{"positions": "learned", "attn_scale": 0.125, "bias": "none", "init_std_o": 0.00342, "init_std_up": 0.0216, "init_std_down": 0.00342}
MLP neurons of a small language model. Each row is named by its layer, matrix (up: input weights; down: output weights) and neuron, and shows model dimensions 32-159. Each number is 128 + 32 x the weight over its row's rms, rounded and kept within 0 to 255.
After each neuron's rows, "fires on" lists the tokens most often at its 100 highest values on Wikipedia text that the model never trained on; "fires after" lists the tokens most often just before its 100 highest values on Wikipedia text that the model never trained on. A number after a token or word is its count.

L9.up607 [182  64 107 158 100 128 143 160 108  89 151 138 190 179  87 129 160 107 171 101 116 135  84 149 135 138 136 168 132 164  82 101 141 136 134 165 177 164 106 148 158 129  99 123 119  83 144 137  80 112 116 101 177 142 185 170 101  90 199 178 144 157 156 130  92 156 137 123 144  95 163 122  96  78 108 154  88 102 186 141 130  93 128 110  96  85 119  97 118 107 116 121 109  54 131 108 154 107 155 170 185  74  82 133 129 126 126 132  75 152  74 168 112  79  92 178  92 100 190 129 101 113 154 177  97 134 147 159]
L9.down607 [156 172 128 143  76 108  91 124 142 125 123 148 140 121 115 126 168 186 158 105  97 139 152  78 146 146 118 130  96 105  69  70  97 121  75 182 168 123 154 120 124 125 164 119 127 119 121 139  90 139 138 110  80 112 104  93 154 167 129 172 109 136 159 133 168 103 131 146 145  66 118  45 228 140  91  79 122  94 137 108 165 143 145 129 140 153 145 100 151 172 148  84 142 169  97 160 121 127  99 172 105 151  90  74  40 116  94 149 137 144 123 133 101 118 146  92 115  68 123 131 128 103 144 105 203 145 151 187]
fires on: "at" 28, "art" 9, "inc" 8, "ib" 6
fires after: " L" 24, " F" 11, " w" 10, " H" 8, " I" 7

L8.up17 [110 115 167 114 120 126 131 117 107 142 137 181 114 125 132 120 160 165 123 128 125 102 132 155 145 115 101 102 165  95 121 136 156 133 124  68 158 136  90 101 114 140 107  69  76  67 144 173 140  91 165  73  92 150 142  98 157 171 129 139  83 166 118 119 139  91 128 142  80  96  88 136  81 114  66 173 129 103 121 127  91 127 160 112 175  81  90 166 132 100 134 129 110 166 107 134 113  84  91 121 177 117 100  89 147 118 171 121 164 142  61 107 145  86 163 139 139 159 132 123 129 116 147 177  86  87 134 170]
L8.down17 [161 159 162 149 143 148  87 141 156 114 119 105 156  61 142 153 139 120 168 120 119 135 121 111  91 163 144  90 151 117 122 148 157 113 118 115 162 165  65 158 134 138 142 123 151 138  88 171 123 141  86 151 110 154 100 113 122 151 125 120 150  78 121 135 161 108 142 154  90 115 195  99 114 122 143 168 120 167 185 133  64 122 106 133 133 182 104  94 154 106 203 128 194 198  98 155 120 126 108 115 179 135  89 129 150 182 171  59 157 128  93 131 154  80  49 113 147 132 110 130 172 116 120  70 144 186  89 143]
fires on: "l" 16, "r" 14, "ar" 13, "x" 8, "st" 7, "ro" 7
fires after: " At" 15, " U" 10, " Te" 8, " Ant" 7, " int" 7, "tt" 5

L12.up601 [147 112 128 139 165 167 186  64 123 120 137 100 158 134 181  97  87 125 171 167 127 161 129 149  81 119  68 174 126 160 164 104  66 142  91 134  72  92 138 102 109  82 116 111 140  96 149 117 165 112 123 129 121 113 124 145 199 115 186 176  83 175 108 139 121  93 112 147  84 153 175 128  92 108  83 118 118 120 109 105 154 149 109 177 199  69 106 131 125 213  90 160 127 107 144 103 148 145 137 123 132 129  95 155 142 111 154  29  84 137  98 140  92 162 151  67  96 128 124 175 136 113 153 172 110  80 121  75]
L12.down601 [168 145 133 145 156 138 183 143 168 101 188 169 104 151 118 115 129 134 106 136 125  64 123  90  63 115 139 161 112 155  90 122  51  99 125 117 167 106 169 166 147  90 140 103 121 100  80 137 105 105 169 119 168 144  93 115 188 103 181 123 110 110 101 161  90 119 130 148 151  89  81  84 120 151 159 143 153 104 125  84 145 138 129 105 127 145 108 174  83 137 124 101 166 127 143 131 162  85  90 133 123  64 164  93  83 129 106 122 132 124 158 131 109  86 151 152 151  89 116 154  93 151 108 216 147 101  88 115]
fires on: "3" 15, "a" 14, "ig" 14, "ust" 12, "2" 9, "5" 6
fires after: "′" 15, " ind" 13, "°" 13, "ell" 12, " camp" 5, " Sant" 5

L8.up320 [122 159 133 175 129 138 134  91  93 166 146 129 161 209 114  62 116 145 180 190  71 181 125 177 140 163  73 145  98 102 190 128  92 145  65 120  93 141 132 134 175  85 134 132 140 122  81 140 127 160 138 112  78 111 139 122 151 124 132 152 117  80  98  67 141 139  71 102  97 152 131 136 155 158 134 206 173 128 152 155 133 140 165  80 137 130  76 208 120 111 116 123 150 166 177 105 111  82 109 103 168 102 124 168 138 152 115  55  32 113 128 130 135 141 158 158 114  86 183 106 144 114 130 111 107 182 123  82]
L8.down320 [100 154 105 142 113 144 156 102  95  98 107 102 157  75 129 132 124 120  90  97 137 137 114  80  93 183 141 149  59 133  43 181 145 192 149 128 101 154 166  88 143 156 107  66 150 104 112  57 181 109  99 132  90 158 137  84 170 101 125 171 147 140 144 182  64 124 126 169 133 140 117  92 153 149 140 130 153 108  59 140 179 123 125 176 135 104 108  56 146 167 126 159 137  87 145 169 117 161 137 136 171 123 121 110 147 110 172 145 192 134 127 142 177 112 178  99 124 162 133 162 123 120  93 149  60  99 173 113]
fires on: "tt" 22, "az" 10, "TC" 8, "iz" 7, " el" 5
fires after: " U" 15, " O" 15, "í" 8, "or" 7, "im" 5, "uk" 4

L6.up294 [128 115 113 120 199 166  97 128 126  96 107 108 168 129 142 136 163 123 149 117  90 192 100 121  98 139  94 105 131 110  49 177 189 130 139 145  91 142 132  48 114 169 163  96 119 103 113 184 144 182 124 126 110 162 137 126 107 142 120  98 126  73 180 157 110 136  63 128  97 136 123 118 118 119 133 114 112 154 141 116 154  89 148  65 103 143 152 145 199 121 124 164  94 137 132  99 106  95  95 139 154 128 183  87  49 121 124 113 132 144 130 122 124  69 101 120  93 211 153  76  93 120 113 120 128 123 105 130]
L6.down294 [113 151 118 100 115  78 104 118 132 137 104 117  85  99 112 110 148 189 103 137 130 124 160 143 121 148 152 144 107 205  59 129 125 151 113 102 107  97 113 179 109 169 166 117  63 131 118 162 158  75  96 140 111 102 117 134 131  93 178 150 136 157 135 186 180 210 159 116 100  93  97 104 107  44  89  81 133 140 149  99 146 170 115 105  84 126 149  90  99 155 141  92 100 137 116 144 167 156 149 115 195  79 118  64  80 105 149 132 109  63 131 147  71  92 104 139 139 130 122 131  67 136 130 150  96 156 175 139]
fires on: "et" 25, "p" 14, "ation" 6, "P" 4, "el" 4
fires after: " T" 17, " me" 9, " St" 8, " U" 7, " M" 6, " W" 5

L6.up478 [ 90 146 129 185 137 101 123 132 136 140  78 128 134 139 173 146  49 108 177 157  64 161 153 143  87 135  78 144 124 147  83 135  76 121 124  86 164 122 126  99 109  91 143  93 123  68 126 130 125 160 119 100  65 131 142  83 117 141 180 159 132 120  55  98 130 136 100  85 140 147 111 149 127 151 134 180 147 115 113 180 113 136 101  92 129 139 121 209  89 133 131 159 154 160 105  89  89 131  65 108 181 131 200 130 146  56 134 154 110  97 130 125 159 101 167 132 120 125 143 126 207 146 189 166 135 149  71 146]
L6.down478 [151  76 102  96 134 154 122  81 101  74 127  80 101 189 121 136  91 136  52 161 102  96 104 154 164 171 149 102  57  50 132 138 138 133  70 160 126 206 155  82 133  68  65 138 147 132 111  56 174  98 145 130  93 112 143 150 136 110 167 129 153 139 139 132 147  76  90 138 125 121  60 133 148 128 126 124 146 160 138  66 174 165 141 143 129 167 137 109 196  83 115  95 149 135 177 126 140 146 127 107  84 115  98 164 117 189 131 156 116 129 140 164 156 139 169  54 139 184 117  97 139 121 117  69 113 105 177 158]
fires on: "rom" 15, "e" 15, "tt" 12, "ra" 9, "il" 7, "ull" 5
fires after: " O" 31, "nd" 14, "b" 8, "ip" 4

L6.up735 [119  68  48 118 123 105 139 114 124 155 128 109  78  85 140 118 125 139 138 131 108 100 156 158 132 135 126 187 124 124 115  65  95 127 159 115  97 119 121  92  96 138 118 147 132  95 116  58 156 167  71 129  97 170 150  76 159 154 147 203 122 145 138 119 188 116  91  99 113 112 138  73 110 157 174 129  82 126 170 147 117 142 127 121 170 139 133  98 141 142 112 157 134 111 118 174 158 182 145 147 111 179 165 184 114 159 145 138 111  40 165 125  63 153 117  93 119  75 161 151 135 107 137 124  85 179 169 129]
L6.down735 [124 119 151 117 122 129  91 157 142 143 129 136 128 113 148 148  39 144 149 139 128 143 119 120 165  94 128 115 118 103 122  73 131  89 135 112 131 196 174 126 136 108 168 180 173 106 175 121  52 144 119 139 112 171 101 182 123  95 176 146 130  78 144 106 120  85 179 124  54 131 103 122 156 171 163 158  97 107 103 206 150 119 103 104 158 205 133 101 180  98 117 113 104 117 136 131 124 125  87 112 156 141 108 125 177 176 110 163 133 125 147 120 130 122  46 163 114 185 129 127  86 118 153  98  72 145 131  94]
fires on: "in" 35, "at" 24, "ad" 15, "all" 4, "al" 4
fires after: " F" 20, " N" 11, " C" 9, "ig" 8, " n" 6, "oll" 4

L2.up474 [129 107 131  58 118 173 121  28  90 159 115 131 142  95 157 139 166 106 157 140 133 131  83  69 147 109 125  76 138 180 204 144 129 174  84 127 184 120 168 105 123 126 189 209  80  83 104  95 134 147 128 133 115 142  98 157 136 160 157 167 131 113 124 126 126 111 128 121 147 104 117 110  88 136 130 196 132 131 102 139 151 182 172  94 152  94  90 139  97 161  94 107 174 154 106 143 142 107 134  99 133 115 160 180 122  92 102 118 102 113  97  94 121 130  80  98 168  91 119  98 139 138 145 138  89 191 118 150]
L2.down474 [ 82 163  89  92 115 171 124 129 148 115  96 139  93 113 163  81 122 155 141 153 165 184 147 147 157 124 150 117 113 129 128 113 149 124 131  81 138 143 161 104 131 114  91 156  53  52 154 189 100  84 156 142 116 134 151 123 137 152 111 157 130 138 173  83 129  95 135 103 120 133 122 110 100 107 119 153 151 169 109  66 135 138 164 105 154 142 156 144 123 116  50 155 130 125 125  58 117 147 130 105 168 168 122 182 110  94 134  60   6 130 149 137 153 111  99  68 140  98  61  87 144 172 145 104 152 147 174  81]
fires on: "==" 51, "-" 34, " p" 9
fires after: ".\n\n" 38, "\n\n" 5, "3" 4, "4" 4

L10.up218 [135 142 160 109 199  84 124 167 127  97 156 135 151 157 132 176 189 135 125 152  78 169 109  92  93 112 119  95 148  75 120 139 141 164 165  89  82 116 182 141 134 183 153 126 129 132 136 130 110 135 174 119 143 144 157 144 150 134 118 129 129 102 143 161 157 106 104 141 147 123 131 169  90 237 124 138 127 146 120  97  78 118 193 113 110  60 139 128 129 114 131  51  91 141 156 195 151 144 148  86  69 112 146 177 124 152 130 173 152 137 131 122 144  91  94 117 100 118 131 145 182 152 113 138 173 174  98 138]
L10.down218 [137 178  96 104  67 160 127  88 145  90 154 191 152 120 127 125 143 123 142 181  71 144 118 183 166 117 135 103 117 123 136  42 140 160  97 130  96 147 150 115 146 100 161 136  59 162 147 186 111 142 136 201  93 143 129  79 108 156 148 123 126  94 168 131 146  94 147 148 104  98 117 155  96 158 156 156 176 159 173 135 157 140 142 158 101 179 127 151  67 150  89 151  79 165  82  81  98 209 132 149  92 179 101 121 165 166 104 104 102 139 192  67  49 146 159 111 187 138  83 126 113 150 107  95 132  58 145 131]
fires on: ":" 17, "ad" 17, "ed" 13, "ach" 4, "ron" 4
fires after: " Be" 13, "re" 11, "e" 11, " Le" 11, "ode" 7, "st" 5

L8.up723 [ 79 100 148 148 140 167 139 102  66 165 176 157 136 111 160 155 117  84 133  95 186 123  40 181 155  86 141 109 132 108 156  85  87 169 147 150  99 176  86  45 142 147  79 133 137 135 121 151 149 123  98 146 134 157 146 109 127 177 135 152 206 131 124 116 109 119  77 144 104  29  94 129 127 134 109  88 126 133 102 132 114  71 138 103 132 183 143 142 134 122 144 105 130  96 156 150 114  93 125 149 164 135 145  73  85  61 104 126 115 142 129 147 131 115 169 109 172 140 137 130 127 129 136 173  99 116  94 140]
L8.down723 [144 119 157  67 116 137 137 106 118 144  68 127 110 185  95 166 114 114 145 105 129  76  95 171 181  81 114 152 104 131 122 103 159 127  89 160 132 126 153 139 176 155 156 118 131 147 147 135 105  97  88  87 124 106 106 165 206 145 112 124  95 161 134 161 164 139  52 133 139 104 181 164 153  98 160 122 117 139  82  64 101 149  84 127 150  94 152  99 127  90  95 141  24  95 120 107 159 167 136 150 179  97 125 119 139  90  93 128  94 203 137  71 122  81 117 159 171 108  93 109  95 143 102 137 143  83  99 121]
fires on: "l" 25, "ap" 11, "ar" 10, "al" 6, "ur" 5, "ir" 5
fires after: " At" 18, " New" 9, " Ma" 7, "m" 7, " Ant" 6, " M" 5

L6.up509 [124 118  84 158  76 131 137 148 152 137 160 163 117  76 118  85 131  86 148 105 109 117 123  67 144 109 119 118 172 147 103 125  86 111 133 152 125  83 163  76 107 150  74  75 164 133 170 117 182 133  88 199 156  64 123  45 123 177 102 131 141 135 147 164 105 122 106 150 143  87 169  69 110 183 218 113 169  99 103 124 112 121 124 103 144 126 151  99 158 175 184 148  90 159 119 125 159 122 174 160 112 101 106 116 153 113 130  82 167 112 121 123  90 174 198 133 137 163 161 126 151 113  99 144 145  99 126 108]
L6.down509 [146 163 149 175 113  96 177 164 187  76 139 121  67 142 116 139  70 125 149 106 142 107 119 101 158 134 143 129 121 100 106 119 108  51  60 195 128 134 126  92 132 109 138  81 121 105 111 167 131  92  94 141 148 162 100 148 148 189  42 169 141 110 124  91  76 102 151 190 148  81 189 105 117 137 148 119 160 161 130 105  63 158 129  99 159 157 137 122  98 138 113 121  98 189  94 176 151 176 133 179 155 159 139 105 154 123  63 161 127 161 119 131 128 127 114 120 113  31 156 117 133 104 108 195 151 109 140  99]
fires on: "ur" 37, "ir" 23, "ar" 14, "ary" 5, "ire" 4
fires after: " G" 16, " C" 9, " m" 8, " b" 8, " D" 7, " p" 4

L11.up673 [113 124  90 141 128 126  88 113  87 112 162 179 145 141 102  74 119 113 162 124 141 142 135 114 131 112 167 128 195 168 175 116 128 138 177 115  72 104 122 150  58 115 106 108 104 156 129 132 121 106 143 131  67 116 148  82 156 158 180 135 138 131  90 118 124 110 154 104 157 115 112 100 107 172 146 136 120 103 112 137 102 190 131 141  74 125 123 132  91  71 135  37  62 149 100 156 166  91 143  54 137 166 116 168 112 165 128 114 149 177 138 100 140 135  85 112 114 126 120 117 115  94 133 137 109 125  90 193]
L11.down673 [118 125 194 122 135 151 131 155 125 127 120 153 209 109 160 120 132  97 112 132 175 129  81 118 108  71 112  93 118 135  61  90 158 110  73 184 181  99 176 128 181 103 107 171  88 116 107 146 110 102 183 145 110 115 120  91 118 149  86 162 130  93 169 113 100 131 111 160 116 137 204 154 132 102 102 159 140 108 137 114 156 126 170 122  84  81 133 158 151 170  96 134 106 149 129 161 117 132  98 168 135  98  92 119  84 113 148  51  84  73  74 157 108  54 129  83 128 128 157 139 101 158  99 187 125 130 156 110]
fires on: "l" 15, "b" 15, "ort" 10, "ol" 9, "il" 9, "vel" 7
fires after: " tra" 14, "f" 12, " eff" 10, "b" 6, " U" 5, " ra" 4

L8.up83 [ 76 118 123  99  77 138 126  94 115 147 119  90 125 153 106 124 176 152 157 165 129 109  91  94 126 134 149 149 102 132 135 184  98  90 162 154  98 123  98 109 113  82 107 108  64 162 128 153 134 109 135 164  92 177 107 101 151 153  84 171  95 124 131 119 208 146 102 112 155 163 137  95 122 151 116  83 127 130 185 178 147 119 143 117 122 111 190 119 140 136 131 145 124 153 134 168 193 117  71 163 121 184 155  76 166  53  76  63 120 157  84 147  83 131 115 152 148 114  79 117 164  60  99 152 104 134 191 120]
L8.down83 [153 121 106  83 135 124 108 141 133 109 146 115 143 136 117  87 106 153 154 195 172  92 135 146 141 146 144  94 126 130 124 187  93 105 126 178  65 164  81 151 144 119 129  88 143 137 101 165 110 105 103 123  93 129  85 149  46 128  91 169 101 171 107 141 144 156 187 152 115 121 102  71 122 124  93 110 122 169 150 133 113  87  97 109 125 129 114 145 132 153  82 120 109 143 188 130 130 139  87 159 159 129 189 124  80  78 123  82 103  92 155  79 180 127 111 153 116 131  56 180  69 106  75 130 116 126 149 139]
fires on: "1" 48, "0" 47
fires after: " " 70, "-" 12, "–" 11

L6.up752 [ 86 154 125  95 136 136 177 159 113 130 109 123 148 123 141  69 152 174 163 169 134 123 193 141 137 150  95 107  76 121  90 162 132 140  95  86 111 129  55 120 114 122 160 156  72 140  86 162 116 155 123  76 142 102 142 101  71 103 185 117  50 141  99 156 171 173  87  98  95 103 186 132 107 171 123 136 115 154 117 122  89 131 116 117 117 162 154  73  90 138 132  88 113 140 156 100 104 137 123 133 171 123 121 247 120 116 108 114  91 128 137 105  92 101 151 117 164 176 150  99 167  85  80 100 122 113 108 123]
L6.down752 [158 162 142  95 114 110  94 172 117 121 101 135  69 154  80  94 131 140 134 157 174 151 120 191 132 202 186 152 112 147 131 219  72 138 139  87 151 146  80  93  50  90 120 163 126 162 118 110 132 171 107 113  76 168  60 143  88 162 164 100 112 117 121 136 141  52 205 151 131 168  82 111 187 196 141 120 148 146 142 130 194 131 114  85 131 115  91 109  82 141 141 165 146 110 168 142 133 113 141 128 153 109 107 130 165 145 131 114  98 106 150  90 117 117 155  91 173 156  81 142  58 148 124 131 113  88 138 160]
fires on: "v" 18, "on" 10, "tt" 9, "ish" 8, "and" 7
fires after: " B" 26, " O" 15, " b" 11, " Che" 8, " p" 8, " P" 5

L11.up269 [153 149  99 205  51  92 122  98 102  82 122 171 102 126 107 172 168 138 125 136  60 108 135 172 119 107 107 147 127 138 123 131 109 162 155 136  99 174 139  45 183 152 122 134 167 118 127 183 132 123 152 147 108 146 115 139 101 160 161 125 144 144 136 149  93  91 125 121  11  84 118 142 121 189 134 127  38 151 144 114 148  74 148 137  79  66 151 158 151 110 122 135 112 165 149 105 162 137  98 107 122 138 128 171  99  91 108 120 194 164 102  94 137  76 146 135 132 145 129 133  83  95 208 117 102 137 133 153]
L11.down269 [ 88  82  87 172 126 146 183  50 110 134 102 115 131 122 142 140 180 100 138 181 139 162  61 118 145  48 125  98  87 205  66  86 118 168 111 116 157 150 130 122  92 104 117 153 149 114 146 182 134 174  72  68 167 102  76 154 120 112 124 130 123 152 116 164 121 125 154 114  91 117 218 145 114 146 233 112 102 110 132 109 168 145 106  84 117 133 148 179 169 126 158  69 181  96 167 121 133 195 133 146 129  43 129 176 135 129 170  95 101  88 139 125  93 147 109 176 145 122 123 111 144 152 169 159 146 117 165  91]
fires on: "ad" 16, "os" 12, "ed" 12, "ak" 9, "as" 6, "f" 5
fires after: "e" 22, " re" 13, " Le" 8, " B" 7, " l" 6, " Re" 6

L11.up157 [108 139 149 123 119 101 120 127 186  83 148 159 134 147 203 142  72 139 150 132 102 114  98 156 134 157  81 143 102 100 110 135 180 109 125 102 113 131  93 166 148  88 137 130  76 129 115 123  63 141 125 124 150 127 121 178 160 126 197 104  86 163  49 134 116  64  93 146 199 156 153 113 188  82 139  95 145 153 149 164 136  96 109 178 120 138 120  73  67  96 146 131 162 101 121 121 155 146 148 121 106 144 137 144 100 142 134  92 150 129 126 101 108 113  56 164  94 163 152 131  51 202  88 128 169 169 148 108]
L11.down157 [163 119 169 140 151 107 115 156 135 127  67 206  71 166 121  96  90 134  81 188 154 139 146 135  99 108 125 147 145 151 177 148 202 145 171 104  85  61 144 101 186 132  92 147 125 141 115 153 175 102 104 143  90 137 108 120 121  93  96 129 120 112 155  78 191  99  97 115 138 119 185 100  89 136  90  96 110 120  89 126  94 108 144 114 136 118 187  68 127 142 154  99 160 147 167 158 121 132 133  96 109 181 127 161 148 147 196 198 150  69 169 101 141 131 104 126 180 137 190  67 136 138 166 128 113  65 126 121]
fires on: "ese" 38, "ra" 12, "iet" 9, "ish" 7, "ian" 5, "ing" 4
fires after: " Japan" 38, "ov" 10, " Is" 10, "ed" 5

L16.up363 [124 152 113 110  66 114 172 120 102 118 194 149 198 150  99 159 116 140 150 122 100 158  83 177 131 139  61  94 137 146 144 111  39 105  92 126  96  89 119 158 122  75 180 132 124 163 109  77 179  97 122 157 103 139 113  96 150 170 108 138 169 149 108 119 141  98 107  92 142 133 138 119 142 131  84  83 203  94 108 132  78  85 138 198 161  84 150 104  96 153 141 129 119 118 130 188  84 155 150 177 107 168 125  94 141 154 144 115 120  94 104 124 184 128  99 149 148 129 135 145  87 101 144 159  74 175 120 110]
L16.down363 [150  91 117 135 172 123  64 183 132  94 160 105 115  74 134  94 134 115 107 116 151 114 136 102 147 148 129 145 109 120 147 125 140 167 137 178 188 135  93  90 132 114 136 152  88 112 137 178 125 134 167  65 206 143 140 128 143 132 126 123 135 148  65 121 121 186 178 143 147 151 147 139  92 127 124 109  99 115 109  97 125 135 124 135 170 144  89 166 142 111 114 112 124 127 212 113 130 157 117 123  89   0 117 121  89 111 138  96  38 112 134 151  79 174 172 127 203 156 106  99  74 144 163 101  81 107 106 160]
fires on: "1" 33, "2" 11, "0" 8, "9" 7, "3" 6, "5" 5
fires after: " " 34, "." 7, "–" 7, "′" 6, " (" 6, "-" 4

L8.up766 [138 173 155 145 130 121  93 108 148  86  97 122 156  78  84 115  98 102  76 149 137 156  72 141  92 113 186 121 155 115 163 108 105  79 113 136  98 148 103 132 100  91 180 106  60 116 187  77 137 102 133  90 118 144 171 112 206 155 139 145 127 139 133 133  82 157  92  99  84  95 141 113  94 124  96 169 100 152 130 121 134 125 124 114 136 113 130 146 145  95  48 154 108 169 181  74  96  82 135 152 119 204 170  84 145 140 107 170 162 197 160 178 108 126  72 119 138 143 159 172 152  74 103 114 120 133 201 130]
L8.down766 [124 125 138 152  86  79 123 115 145 117  94 126 107  97 173 145 140  94 119 115 179 169 161 106  84  96 134 175  57 146 112 185 113 112 134 125  76 147 182 144 141  96 138 146 188 114 120 137 106 141 134 113 133  99 151 136 121 146 165 188 140 114  81 162  99 206  93 112 148  99 158 112 110  86 128 142  97 146 131 111 129 117  95 117 126 100  94 130 137 137 112 190  45 105 162 153  51 100 169 133 179  88 106 105 104 143 121 101 164 115 133 105  83 146 163 119  78 140 132 159 159 105 142 163 168  63 135 113]
fires on: "ur" 11, "av" 11, "ew" 10, "w" 9, "ust" 8, "ax" 6
fires after: " J" 19, " E" 14, "j" 12, " beh" 7, " j" 6, " ind" 6

L9.up504 [ 71 152 154 166  82  89 106 114 108 161 127  96 147 215 148 171  88 139 170 178 124 158 120 116  74 167 112 158 151 139  77 191 142 115 120 145 133 107 100 106  73 104 155 162 116 186 120  87  55 129 123 169 140 161 121 123 129 138 110 149 107 159 131 162 123 167 107 119 105 127 106 145 121 118 149 145 138 162 157 165  92  73  75 157 161  97 113  87 158 119 122 174  76 116 195  96 177 141 104 179 117  74 147  68  76 149 130  88  79  65  85 152  72 102 134 217 123 134 166 105 130  99 119 159 104 154 140 102]
L9.down504 [143  72 151 110 119 114  97 115 106 135 109 119 146 166 161 117 134 163 148  96 188 129  76 127 135 138 142 141  96 113  96 101  41  83 120 159 178 126 119 116 116 127 183 171 125 146 121  78 143 166 191 132 101 122 103 198  70 146 145 199  99  90  94 157 120  61 137 137 109 125 111 104 133 152 126  58 139 128 111 131 180 126 157  81 111 104 143 114 119 191 129 159 166  93 174 108 144 202  85 198  82  89 115 120  83 105  42 165  29 123 143 151 134 129  76 124 112 110  96 139 148 121 115 192 175 168 162 141]
fires on: "1" 45, "0" 16, "D" 6, "iv" 6, "P" 4, "tt" 4
fires after: "–" 28, " " 14, "/" 10, " h" 8, " G" 6, " Mc" 5

L8.up1 [123 118 129 160 144 143 143 179 125 149 108 105 132 160  97  95 117 143 121 134  99  77 103 162 119 181 156 155 136  97 141 119 170 136 126  69 178 178  64 124 101 127  80 135 113 140 138 134 141 113 163 112 137 159 136 136 171  79 116 150  97 117 123 147 197 182 127 128  81 115 143 124 151 176 137 178 141  82 142 130 121 146 147  75  77 123  91 112 151 178 132 167 206 105 129 143 116 155 166 119 107 100 156 141 147 125 119 133 130  86 152 164 134 122 147 101  75 182 173  96 121 119  74 148  63 132 112 102]
L8.down1 [ 81 113  66 112 130 140 202 133 166 136  93 135 112 103 195 148 113 136  56 166 143 159 176  88 149 124 182 133 137 155 122 123 118 156 155 110  92 142 171 121 133 155  80 162 110 101 127 151  95 143 115  75  92 172 122  69 140  85 158 126 140 128 201 144 164 152 129 149 130 104 115 113 127 166 143  97 188 152 105  94 103 164 180 146  82 170 169 106 150 116  99 128 181 153 105  95 138 155 127  90 129  70  63  79 127 120 123  97 134 109 128 143 138 105  88 153  78 126 105 219 184 139 101 209  99 122 123 113]
fires on: "v" 16, "h" 15, "tt" 12, "s" 6, " Mex" 6
fires after: " O" 37, " en" 7, "en" 4, "u" 4

L11.up118 [160  90 106 142 131 104 124 120  92 124  98 122 103 127 151 109 147 171 130 178  82 147 101 117 114  77 122 115 118  73 142 113 212 117 129 111 156 156 145  94 106 156 117  84  63 172 163 130 140 124 139 116 126 163 180 173 119 117 159 120 176 162 132 110 179 107 145 110 147  98  84  47 117 111 153  73 133 116 145 127  92 135 140 129 138  54 195  96 132  95 175  91 131 108 193  93  80 169 104 164  84 164 116 113 159 163 127 143 141 218  91  98 118 131 112 151 132 131 185 134 120 138 202 126 157 119 151 139]
L11.down118 [165 221  66 120 148 140 140 131 112 128  90  90 129 133  67  95 129 108  92  92 162 134 109 143 147 121 176 115  82 146 108 116 177 121 180 149 151 135 170  85 161 124 124 113 129 157 103 152 133  83  76 135 150  92 107 134 120 186 137 118 134  77 138 151 146 116 110 126 149 105 155 117 161 131 154 167 145  79 137 132 127 106 142 160 122 132 169 132 119 125  54 168 214 192  70 108 148 150  98 100 131 150 126  85 102 123 155  82  81 155 154  85 121 137 107 119  77 127 156  55 137 122 109 133  98 141  68 168]
fires on: "at" 14, "ank" 13, "ash" 9, "ig" 8, "c" 7, "s" 6
fires after: " L" 14, " Mar" 9, " F" 9, " P" 8, "r" 6, " Fl" 6

L8.up588 [134 108 131 201 148 165 141 132  85 103 155 129 163 168 136 122 180 159 150 100 143 101 157 103 133 123 135 143 133 153 136 150 132 103 178  84 114 132 103  67 141 142 167 160 105  40 134  87  97 131 101  84 103 145 102 170 117 135 129 132 146 107 120 108  65 125  54 124 131  87  70 133 164 128 122 117 119 106 133 177 112 120  93 105  63 147 157 145 182 161 143 176  96  97 102 158 100 120 143 139 168 164 122 138 105  98 133 108 141 145  99 113 114 128 114  71 156 198  66 172 135 179 206 104 119 173 137 126]
L8.down588 [210 116  96 147 101 176 140 139 144 158 144 185 179 128  77 167  97 149 142 110  91 103 129 126  97 116 116 100 103  41 153 153 122 108 170 184 113 166 124 113 123 116 154 157  91 116 153 244 111 129 124 134 124 151 156 131 110 109 107 113  62  94 156 183 137 158 147 136  85 123 101 126 121 104 145 130 192 130 151  68 149 170 112 147 150 108  62 103 120 124  86 126 142 128 120 147 147 177 108 187 140 138 109 129 101 109  80 111 133 134  93 122 105 110 153 110 105 181 111  99 112  99 161 180 150 121  87 148]
fires on: "it" 46, "et" 19, "el" 9, "is" 5
fires after: " w" 12, " W" 11, " p" 10, " t" 9, " P" 6, " m" 5

L8.up449 [114 184 144 109 138 110 145 112 130 106 115 104 168 122 146 111 128 112 146 124 125 195 140 171 146 105 109  87 104 132 120  84 113  88 104 109 147 168  92 129 112 186 177  74 110 171 139 135 208 169 101 118  73  99 114  89 151 119 145  91 130 146  95 140  66 159  75 134 116  98 152 107  86 137 101 107 109  87 117 110 119 127 104 175 162 171 145 166 138 144  71 174  90 107  90 159 113  89  70 214 142 156 112 110  87 141 100 135 202 180  96 114 158 111 109 206 121 140  96 160 223 129 131  72 117 111 159 135]
L8.down449 [111 153 143 106 105  92 150 105 123 161 181  93 199  64 136 105 137 162 130 179 112  94  92 156 142  95 140 142 164 100 137 124  80 100  85 140 161 153 105 110  81 183 164 143 178 149 105  80 125 136  91 137  91 146 101 146 126 107 191 154 107 144 140 173 177 155 139 164 143 128 124  95 126  97  78 114  90 159 124 125  95 105 109 157 147 185 109 127 131  76  74 123  85 121 147 119 123 121  59 151  94 106 148 133 132 144 140 146 128 143 117 178  69 194 111 140 149 153 112  67 151 152  83 108 164 181  97 173]
fires on: "al" 18, "x" 11, "all" 8, "ach" 7, "ist" 5, "an" 5
fires after: " Te" 14, " D" 11, " te" 9, " V" 9, " t" 6, " met" 5